config.toml
hidden_size = 384
num_key_value_heads = 6
head_dim = 64
hidden_act = "squared_relu"
norm_place = "pre"
init_std_qkv = 0.0221
optimizer = "muon_variant"
beta1 = 0.95
schedule = "wsd"
doc_mask = false
max_steps = 7952
MLP neurons of a small language model. Each row is named by its layer, matrix (up: input weights; down: output weights) and neuron, and shows model dimensions 32-95. Each number is 50 + 15 x the weight over its row's rms, rounded and kept within 0 to 99.
After each neuron's rows, "raises" lists the tokens whose logits its output raises most directly, leaving later layers aside.

L5.up969:74 57 65 19 56 57 57 70 19 26 53 42 37 52 73 71 77 31 59 55 76 41 72 29 94 62 38 54 60 31 58 54 68 57 32 60 59 40 32 33 66 42 26 53 41 57 68 78 59 68 64 79 65 80 66 52 56 70 61 52 52 22 59 31
L5.down969:55 74 41 56 62 42 41 49 66 33 47 27 59 65 63 64 45 33 51 48 53 59 30 16 66 68 45 52 69 44 63 31 45 84 03 44 45 33 53 55 49 44 46 49 45 34 22 57 61 21 56 50 79 50 38 66 59 50 53 38 49 31 55 55
raises: "ion", "ains", "ories", "ione", "ions"

L2.up860:60 38 57 44 71 69 41 27 46 59 53 25 67 30 46 43 65 51 67 52 52 37 69 64 33 72 72 44 45 67 54 58 49 16 64 74 61 50 57 53 59 48 56 35 46 53 36 52 37 64 42 70 50 64 59 18 29 55 26 62 38 70 69 74
L2.down860:60 21 58 43 41 52 38 60 35 46 64 55 48 22 39 39 45 67 63 64 36 52 33 63 24 36 56 67 66 36 21 63 55 58 74 57 71 43 64 41 40 49 41 64 58 89 40 56 57 89 55 38 39 67 53 73 62 46 82 36 34 52 73 46
raises: "ide", "ides", "ity", "um", "e"

L5.up1367:45 49 34 30 41 47 52 56 79 30 49 55 60 48 65 62 38 42 61 55 57 52 49 34 32 49 38 49 30 45 35 63 79 68 49 22 64 42 46 60 48 73 65 66 47 36 76 50 51 46 56 47 70 48 34 59 56 31 72 49 62 41 35 47
L5.down1367:74 42 49 34 59 44 51 44 69 51 38 41 47 60 21 72 70 70 53 36 65 54 37 22 60 37 63 61 37 60 58 17 66 49 38 63 30 21 45 44 35 76 37 33 33 74 45 66 55 40 57 53 51 80 42 50 49 45 49 43 50 39 15 51
raises: "que", "ques", "ame", "les", "uous"

L5.up1526:72 44 58 31 52 39 53 48 13 48 41 36 61 28 56 58 58 51 49 54 62 46 70 37 25 50 82 49 32 26 60 39 75 51 70 54 56 55 49 37 76 31 70 48 54 37 52 23 51 42 64 55 42 34 59 41 36 55 61 40 47 48 44 61
L5.down1526:49 51 48 44 45 71 73 73 29 71 59 75 67 31 64 58 44 54 47 30 07 47 55 65 14 45 53 62 46 45 67 20 65 48 61 52 49 65 57 73 56 62 62 47 52 49 38 35 31 52 62 29 40 48 49 79 50 58 55 40 63 58 41 78
raises: "agon", "apolis", "onym", "az", "itation"

L2.up1071:48 46 59 14 59 55 59 55 36 79 58 63 54 25 24 48 70 29 56 31 58 40 37 61 45 15 57 62 43 36 26 48 35 70 57 52 39 36 50 45 82 43 65 60 20 82 62 65 58 18 54 48 55 47 58 55 66 56 41 53 58 69 60 72
L2.down1071:53 53 23 33 50 45 73 66 63 55 81 79 69 90 42 69 51 50 35 54 44 54 52 54 67 56 64 45 55 51 49 48 59 32 61 40 56 35 50 77 47 53 39 53 55 25 23 63 44 25 60 53 40 54 53 46 29 40 30 53 30 59 29 38
raises: "===", "====", "==", "Other", " stop"

L5.up983:69 34 74 50 58 45 66 35 65 38 39 55 53 40 63 31 45 62 49 63 65 28 63 29 43 42 54 28 51 45 60 47 55 44 63 43 75 56 67 69 38 60 31 49 62 84 64 28 35 45 68 35 68 39 51 28 42 64 44 50 52 62 62 52
L5.down983:81 29 37 60 56 59 63 53 68 33 60 30 59 64 37 21 50 92 42 78 59 59 68 37 71 46 93 44 58 47 60 55 46 49 51 82 42 40 56 48 29 59 66 40 51 67 30 55 62 63 36 67 55 35 86 59 49 28 30 45 26 58 58 76
raises: "pan", "ford", "bury", "worth", "ch"

L5.up1061:56 23 47 30 83 42 32 50 28 32 41 88 70 47 48 41 72 54 42 47 48 38 31 38 96 41 58 51 52 29 29 65 60 50 61 55 45 58 26 62 33 52 37 46 30 39 43 37 46 26 32 34 73 63 42 43 42 16 68 70 38 47 62 70
L5.down1061:54 59 71 54 52 45 56 61 46 49 43 83 29 59 50 40 80 39 60 35 23 39 44 35 46 41 70 68 58 41 57 23 53 57 59 21 15 74 68 43 63 42 41 41 48 39 41 45 48 59 38 44 55 52 70 49 49 63 51 76 69 34 67 54
raises: "nel", "ston", "na", "ist", "stone"

L5.up1057:71 55 53 55 32 49 30 62 43 56 60 53 78 56 37 46 53 34 47 46 81 61 44 56 25 48 67 55 36 36 41 77 59 46 34 40 70 37 49 23 36 54 21 39 43 85 77 61 38 57 56 58 46 39 37 54 45 61 55 35 39 53 60 46
L5.down1057:43 45 34 16 69 55 66 38 56 87 44 51 51 67 41 51 54 50 33 43 41 32 55 19 27 63 63 79 59 42 55 42 36 40 35 63 37 72 34 54 47 48 37 33 38 53 46 47 82 37 49 18 50 58 81 47 26 39 48 55 57 53 38 61
raises: "cle", "thing", "ument", "amma", " same"

L5.up1449:68 95 33 79 45 63 75 41 46 59 32 33 52 46 32 37 38 60 50 53 40 54 52 62 36 33 44 58 33 48 09 35 37 13 53 46 64 30 75 55 35 78 47 50 42 40 63 61 63 53 22 57 58 42 52 32 65 41 37 45 66 51 27 93
L5.down1449:27 41 56 16 69 43 55 58 30 62 19 21 53 74 39 64 52 50 17 58 29 48 35 54 49 50 66 61 63 47 59 79 52 70 45 39 52 37 55 61 81 53 49 32 37 41 39 32 53 31 44 38 43 38 74 43 29 56 47 39 49 65 84 29
raises: " winning", " becoming", " defeating", " writing", " publishing"

L2.up720:66 39 45 48 72 51 57 40 63 46 17 55 45 39 44 62 45 52 37 42 54 54 42 79 50 46 53 62 74 59 31 24 41 25 55 46 60 54 73 60 36 35 70 40 56 36 29 33 39 61 29 44 32 59 50 51 72 62 40 62 31 72 55 42
L2.down720:77 80 47 64 28 13 46 51 69 48 41 64 60 80 28 48 37 56 82 57 53 59 30 65 72 69 50 36 58 42 21 47 75 69 52 50 45 49 33 58 71 62 66 44 69 66 69 36 72 68 98 28 36 54 51 42 43 79 33 84 67 45 41 26
raises: "\".", "\".\n\n", "\",", "\"", ".\"\n\n"

L5.up1302:80 18 11 62 53 65 39 70 66 55 42 75 51 56 41 58 47 61 50 57 67 51 43 30 59 59 57 71 60 57 51 32 71 61 49 38 81 65 36 36 54 45 45 52 58 38 43 55 24 42 74 07 60 33 40 26 48 41 78 48 57 63 02 63
L5.down1302:84 35 00 43 78 42 49 32 33 62 68 44 66 66 28 55 74 50 34 53 38 30 44 30 53 50 46 58 57 46 45 52 63 53 66 50 47 64 28 54 59 23 35 80 52 42 36 30 37 30 34 67 78 22 26 43 78 29 34 44 35 39 30 56
raises: "ishes", "ished", "son", "ens", "illa"

L5.up564:41 37 50 74 58 54 58 53 67 40 43 54 30 38 49 44 80 62 56 29 50 53 24 61 60 74 36 42 51 43 54 28 46 66 36 46 23 51 52 57 40 31 29 44 29 28 59 59 62 66 70 22 47 25 59 36 47 60 56 38 14 71 33 56
L5.down564:43 65 47 54 50 59 54 58 82 42 53 78 57 74 50 45 48 30 59 21 30 52 41 29 63 47 38 46 34 56 52 70 60 34 53 58 70 31 40 84 57 47 23 78 87 42 44 65 53 58 61 48 36 57 55 50 48 57 47 35 69 64 69 56
raises: ".\"", ".\"\n\n", "\".", "\"", "\".\n\n"

L2.up626:79 64 53 62 59 20 53 36 47 73 35 57 55 48 30 44 62 40 64 54 49 41 61 80 52 54 64 49 33 56 47 66 82 44 75 45 85 37 39 39 50 62 35 22 47 67 76 57 33 44 67 58 48 52 34 49 38 38 51 45 39 36 57 28
L2.down626:52 46 40 47 57 50 39 24 16 99 62 41 56 60 50 64 50 45 45 75 61 72 36 44 60 54 28 33 32 41 44 53 49 67 50 38 39 25 35 31 86 30 34 33 53 70 53 72 72 45 71 59 80 57 42 75 55 52 72 90 44 61 61 48
raises: "riev", "rov", "ri", "rat", "ological"

L5.up262:43 42 47 38 62 24 48 35 52 59 52 70 32 48 40 45 82 44 65 52 64 80 64 56 56 70 47 60 56 37 57 57 49 56 42 53 46 50 51 63 41 73 41 63 65 55 45 57 63 57 61 66 43 68 57 48 78 63 68 67 68 39 31 72
L5.down262:47 33 65 30 66 04 76 53 49 51 51 48 45 30 37 50 71 62 48 35 48 70 47 58 42 77 30 23 47 55 41 79 56 34 36 56 57 79 39 57 45 46 58 55 60 48 47 20 65 76 80 06 35 74 50 48 30 49 62 55 51 53 75 44
raises: "ch", "ery", "f", "chester", "/s"

L5.up225:61 61 63 18 42 31 55 49 52 68 59 29 64 36 43 61 82 18 45 43 64 40 35 48 59 43 32 81 55 42 61 51 48 72 32 50 61 57 67 48 43 40 49 46 47 73 44 53 40 68 26 35 50 51 71 41 23 42 39 50 69 39 48 40
L5.down225:57 45 46 50 55 56 26 48 49 66 49 76 52 64 20 55 41 45 71 70 32 67 70 53 53 58 28 36 40 60 40 53 26 48 40 57 52 33 65 19 80 42 40 45 51 46 28 22 50 35 80 35 63 42 26 57 56 32 41 68 41 57 64 47
raises: "ities", "ity", "ty", "0", "ations"

L5.up404:49 44 56 30 71 49 54 60 57 40 36 70 45 51 46 47 36 87 50 50 40 25 60 61 79 63 40 42 48 63 30 40 25 54 25 70 58 43 40 41 56 58 54 72 46 62 51 69 58 53 44 81 36 70 50 52 37 83 27 35 65 32 35 56
L5.down404:41 69 48 54 65 49 63 94 48 57 49 58 47 60 61 62 53 57 64 20 60 45 26 34 63 85 81 43 76 53 50 55 42 64 54 69 39 60 41 51 37 67 33 72 45 26 44 48 52 57 56 56 27 63 31 61 50 61 92 34 43 53 64 42
raises: "or", "ony", "aki", "har", "ext"

L5.up576:49 66 44 53 48 71 54 41 29 66 17 21 50 58 57 44 42 48 34 50 49 59 49 44 40 44 73 55 30 51 41 52 48 44 37 51 57 50 25 31 38 61 48 39 73 56 32 68 55 58 54 50 58 50 52 56 26 54 34 62 51 86 63 30
L5.down576:66 65 34 41 48 58 53 39 74 49 42 56 43 56 31 66 50 30 64 84 63 48 72 52 46 47 35 48 58 47 35 34 53 43 35 50 62 24 47 47 29 38 60 94 71 38 57 70 41 85 55 51 55 53 43 68 67 49 47 52 58 37 60 46
raises: "q", "ida", "ih", "iz", "io"

L5.up985:40 28 46 16 58 60 23 81 45 42 62 44 66 36 47 64 86 52 42 38 60 29 23 54 43 82 38 54 55 20 54 60 33 77 74 39 41 37 59 46 51 49 56 37 60 76 38 83 29 73 49 35 57 65 50 64 65 48 50 73 43 30 40 58
L5.down985:64 49 54 63 41 78 71 86 60 48 40 33 51 63 36 52 60 36 21 45 36 36 44 73 60 26 61 58 40 21 56 48 35 54 39 36 47 40 41 31 26 41 45 40 35 72 55 60 37 64 46 23 48 52 30 75 52 19 56 52 52 63 44 28
raises: "uing", "u", "ued", "uments", "ed"

L2.up863:69 33 74 21 32 47 71 53 43 50 35 48 54 55 65 55 39 25 08 53 58 41 60 22 59 57 29 43 36 56 67 55 48 54 48 40 14 68 46 44 40 69 44 52 42 53 57 53 70 71 44 30 62 99 50 54 37 49 21 52 41 54 54 46
L2.down863:63 43 53 45 29 46 59 50 42 66 38 29 47 48 42 71 68 63 09 39 43 44 58 40 31 83 57 46 36 41 50 52 68 60 59 27 63 57 17 52 40 36 38 72 36 35 26 55 68 75 38 50 59 54 59 45 43 45 43 42 44 37 47 46
raises: "ence", "use", "ft", "rah", "ase"

L5.up175:23 16 27 12 45 56 65 52 66 48 26 61 51 49 73 42 25 45 60 33 27 71 48 74 61 64 49 26 55 28 78 53 59 46 68 46 28 56 46 30 56 47 75 41 37 56 49 47 53 49 48 66 45 51 51 29 65 51 55 44 70 39 48 62
L5.down175:47 17 54 18 67 23 60 49 55 47 35 56 48 56 62 31 53 47 70 32 46 40 44 30 47 28 41 05 43 21 47 32 53 60 36 49 67 53 69 37 55 83 47 64 47 55 50 77 52 73 39 59 70 55 41 35 41 57 47 44 48 58 64 61
raises: "les", "ten", "pes", "oys", "ells"

L5.up990:77 35 67 40 57 28 31 41 48 39 28 34 68 57 60 34 80 46 45 39 63 48 30 55 68 91 79 41 72 35 65 59 40 35 44 57 55 45 62 56 44 76 46 97 38 63 60 43 48 59 72 39 23 42 48 30 73 73 37 73 51 43 18 33
L5.down990:44 51 52 50 65 49 58 45 53 52 41 29 59 28 18 35 75 64 68 11 48 62 48 50 47 47 52 39 38 36 25 66 48 49 39 63 38 64 40 78 53 58 83 67 10 36 49 33 38 59 50 62 35 47 39 69 50 45 60 38 50 46 50 29
raises: "eb", "ew", "ey", "ev", "eland"